config = dict(
    head_dim=64,
    intermediate_size=1280,
    norm_place='pre',
    tie_word_embeddings=False,
    init='normal',
    decay_shape='linear',
    batch_tokens=131072,
    doc_mask=True,
    dataset='wikipedia_en',
)
MLP neurons of a small language model. Each row is named by its layer, matrix (down: output weights) and neuron, and shows model dimensions 32-127. Each number is 50 + 10 x the weight over its row's rms, rounded and kept within 0 to 99.
After each neuron's rows, "fires before" lists the tokens most often just after its 100 highest values on Wikipedia text that the model never trained on.

L5.down210:55 61 46 47 67 56 40 63 51 43 63 54 45 58 45 51 55 64 47 62 52 39 32 64 48 48 56 53 39 30 48 34 48 72 34 41 58 29 53 57 46 38 51 46 49 60 41 58 66 43 32 46 54 53 56 51 51 38 67 50 52 66 56 56 38 41 50 54 31 50 66 66 48 62 43 39 48 68 36 51 55 41 54 56 66 38 59 42 38 47 40 59 47 51 48 56
fires before: " |", " (", " m"

L9.down3:49 40 62 44 63 62 35 56 42 55 58 52 39 49 44 59 54 47 37 65 38 40 52 48 41 32 27 55 65 47 80 62 55 66 43 26 42 45 55 56 51 54 71 60 57 50 50 59 52 55 54 51 57 49 38 50 41 35 56 45 25 55 62 59 46 49 45 55 68 51 48 36 59 47 69 60 52 46 29 34 32 53 42 44 66 67 61 44 28 47 49 40 45 55 59 35
fires before: " |"

L9.down1093:50 45 77 58 58 44 63 70 59 52 50 42 46 62 46 44 43 40 51 40 49 66 49 58 66 32 41 45 47 38 68 52 60 39 65 54 48 55 52 51 64 69 56 29 37 44 58 52 49 53 43 43 37 58 48 56 40 59 40 24 43 35 43 43 56 72 43 51 48 54 49 52 43 52 43 48 34 68 42 45 35 61 61 47 66 67 50 49 67 65 46 38 38 45 62 51
fires before: ",", "gar", "andra", "rin", "or", "order"

L10.down73:47 33 57 49 52 44 31 52 44 50 48 58 43 56 40 51 53 46 54 38 71 59 65 65 59 40 61 37 35 40 49 59 49 56 56 64 52 66 70 43 66 60 53 42 57 57 46 35 50 45 41 50 43 60 47 66 65 36 45 44 45 51 44 45 41 46 48 36 56 42 61 51 43 53 35 60 59 49 30 62 41 35 57 49 65 56 49 55 45 32 52 45 59 45 45 60
fires before: " 6", " 5", "od", "order", "oc", "or"

L9.down495:36 57 59 42 37 44 35 53 45 52 43 68 51 63 50 50 34 44 48 49 49 44 53 44 36 51 40 45 54 51 55 50 41 38 47 59 47 32 58 39 41 50 55 62 47 60 56 44 47 39 42 43 60 62 66 42 28 50 63 48 44 52 42 38 55 51 68 75 27 47 60 37 50 78 49 51 56 51 34 51 55 57 59 44 50 60 54 62 62 47 63 46 69 59 59 31
fires before: " |", ")", " of"

L2.down705:39 53 51 43 62 67 34 59 42 39 46 44 39 59 45 57 41 38 48 53 47 59 68 44 35 42 42 43 66 55 57 69 65 42 48 57 50 62 58 52 67 50 63 45 51 38 42 63 47 54 50 47 55 35 36 54 56 42 57 49 48 52 44 30 50 72 56 48 44 44 40 70 54 50 54 46 43 55 26 46 43 50 50 39 58 52 42 45 57 48 45 59 43 49 62 52
fires before: " |", " by", "+", " Garden"

L9.down128:62 49 62 48 30 51 33 59 58 49 54 24 44 47 48 40 57 58 46 49 53 57 57 39 48 41 32 53 57 57 64 70 56 52 32 49 50 63 40 53 39 46 46 48 48 57 54 37 50 40 46 36 65 46 52 52 56 47 61 46 35 57 42 65 50 52 50 53 56 36 56 42 67 44 55 45 45 21 26 45 37 49 65 42 59 53 46 58 24 44 51 45 67 61 56 65
fires before: " |", " was", " became"

L5.down116:49 52 52 46 60 54 55 51 47 59 58 49 50 59 52 70 53 59 59 46 39 65 31 46 54 39 50 49 37 58 50 63 55 48 45 47 74 47 30 59 65 35 49 43 41 66 55 60 54 53 49 53 48 38 62 46 54 63 46 61 23 56 52 63 54 57 48 41 58 48 55 46 63 61 52 53 46 48 69 56 61 47 47 55 37 56 56 56 54 38 49 41 45 42 39 57
fires before: ",", ":", ".", " and"

L9.down460:38 45 60 58 53 24 49 39 46 55 45 53 29 60 54 50 61 71 50 35 58 40 60 52 44 38 42 57 58 49 46 40 56 54 64 41 64 45 49 37 51 46 53 45 58 49 44 30 63 50 53 69 42 53 57 63 47 56 47 46 49 50 58 48 40 48 72 21 51 48 53 52 42 50 33 46 50 46 54 44 57 52 66 32 57 46 49 56 46 71 56 63 60 58 52 47
fires before: " (", ")"

L12.down1039:50 50 57 67 43 51 62 58 69 37 51 64 50 45 46 37 55 69 33 56 56 61 55 26 53 64 51 42 52 30 26 54 29 63 21 41 39 61 51 31 49 57 46 20 42 70 34 46 44 49 39 57 36 43 41 48 49 50 56 38 60 44 57 54 56 33 34 68 51 61 69 40 53 54 47 48 47 63 54 29 56 57 41 28 53 47 61 56 50 38 62 42 58 48 70 47
fires before: " |"

L2.down647:45 52 37 42 47 53 69 39 51 52 45 53 52 75 39 42 48 67 48 32 54 60 45 37 46 61 41 63 65 52 68 63 50 54 56 45 49 52 50 43 39 52 56 54 61 38 50 61 58 41 44 26 41 51 51 63 61 57 49 42 46 54 61 61 49 60 54 53 81 46 51 40 48 59 49 53 43 55 48 33 42 36 64 50 69 63 71 49 64 55 56 64 39 57 46 50
fires before: " the"

L12.down744:51 65 54 60 46 65 48 60 62 67 46 47 50 57 64 61 44 43 64 43 56 42 60 44 50 42 51 57 41 44 40 51 49 44 45 37 44 61 47 35 56 54 58 55 59 33 51 47 38 50 60 71 71 56 66 34 52 70 38 47 50 63 46 45 51 40 38 71 42 62 59 52 49 64 54 55 41 52 57 66 57 65 54 55 45 25 47 41 54 37 43 36 50 44 47 51
fires before: "s", " of"

L12.down97:60 58 40 39 46 44 54 38 43 59 50 46 47 54 65 48 67 31 33 49 65 56 50 46 51 51 37 53 41 64 50 52 54 46 55 57 39 49 61 55 66 36 40 40 55 48 67 36 56 46 57 41 52 46 69 53 54 54 62 49 48 55 57 60 49 42 49 53 40 41 48 63 57 51 31 36 53 45 42 55 47 60 26 55 55 67 65 48 54 65 44 43 34 39 37 47
fires before: ",", " 2", " 19,"

L9.down1115:59 65 47 54 38 40 36 62 68 46 45 54 34 47 40 52 52 54 57 30 52 61 52 49 57 49 62 41 55 50 49 49 50 38 35 49 49 37 64 44 43 58 28 60 58 46 43 47 59 52 68 64 32 49 41 57 61 37 53 41 28 64 58 49 35 67 40 48 60 41 66 53 51 35 46 63 35 53 59 51 61 62 72 59 41 46 61 51 52 52 47 56 41 47 65 53
fires before: " |", ".", "-", " of"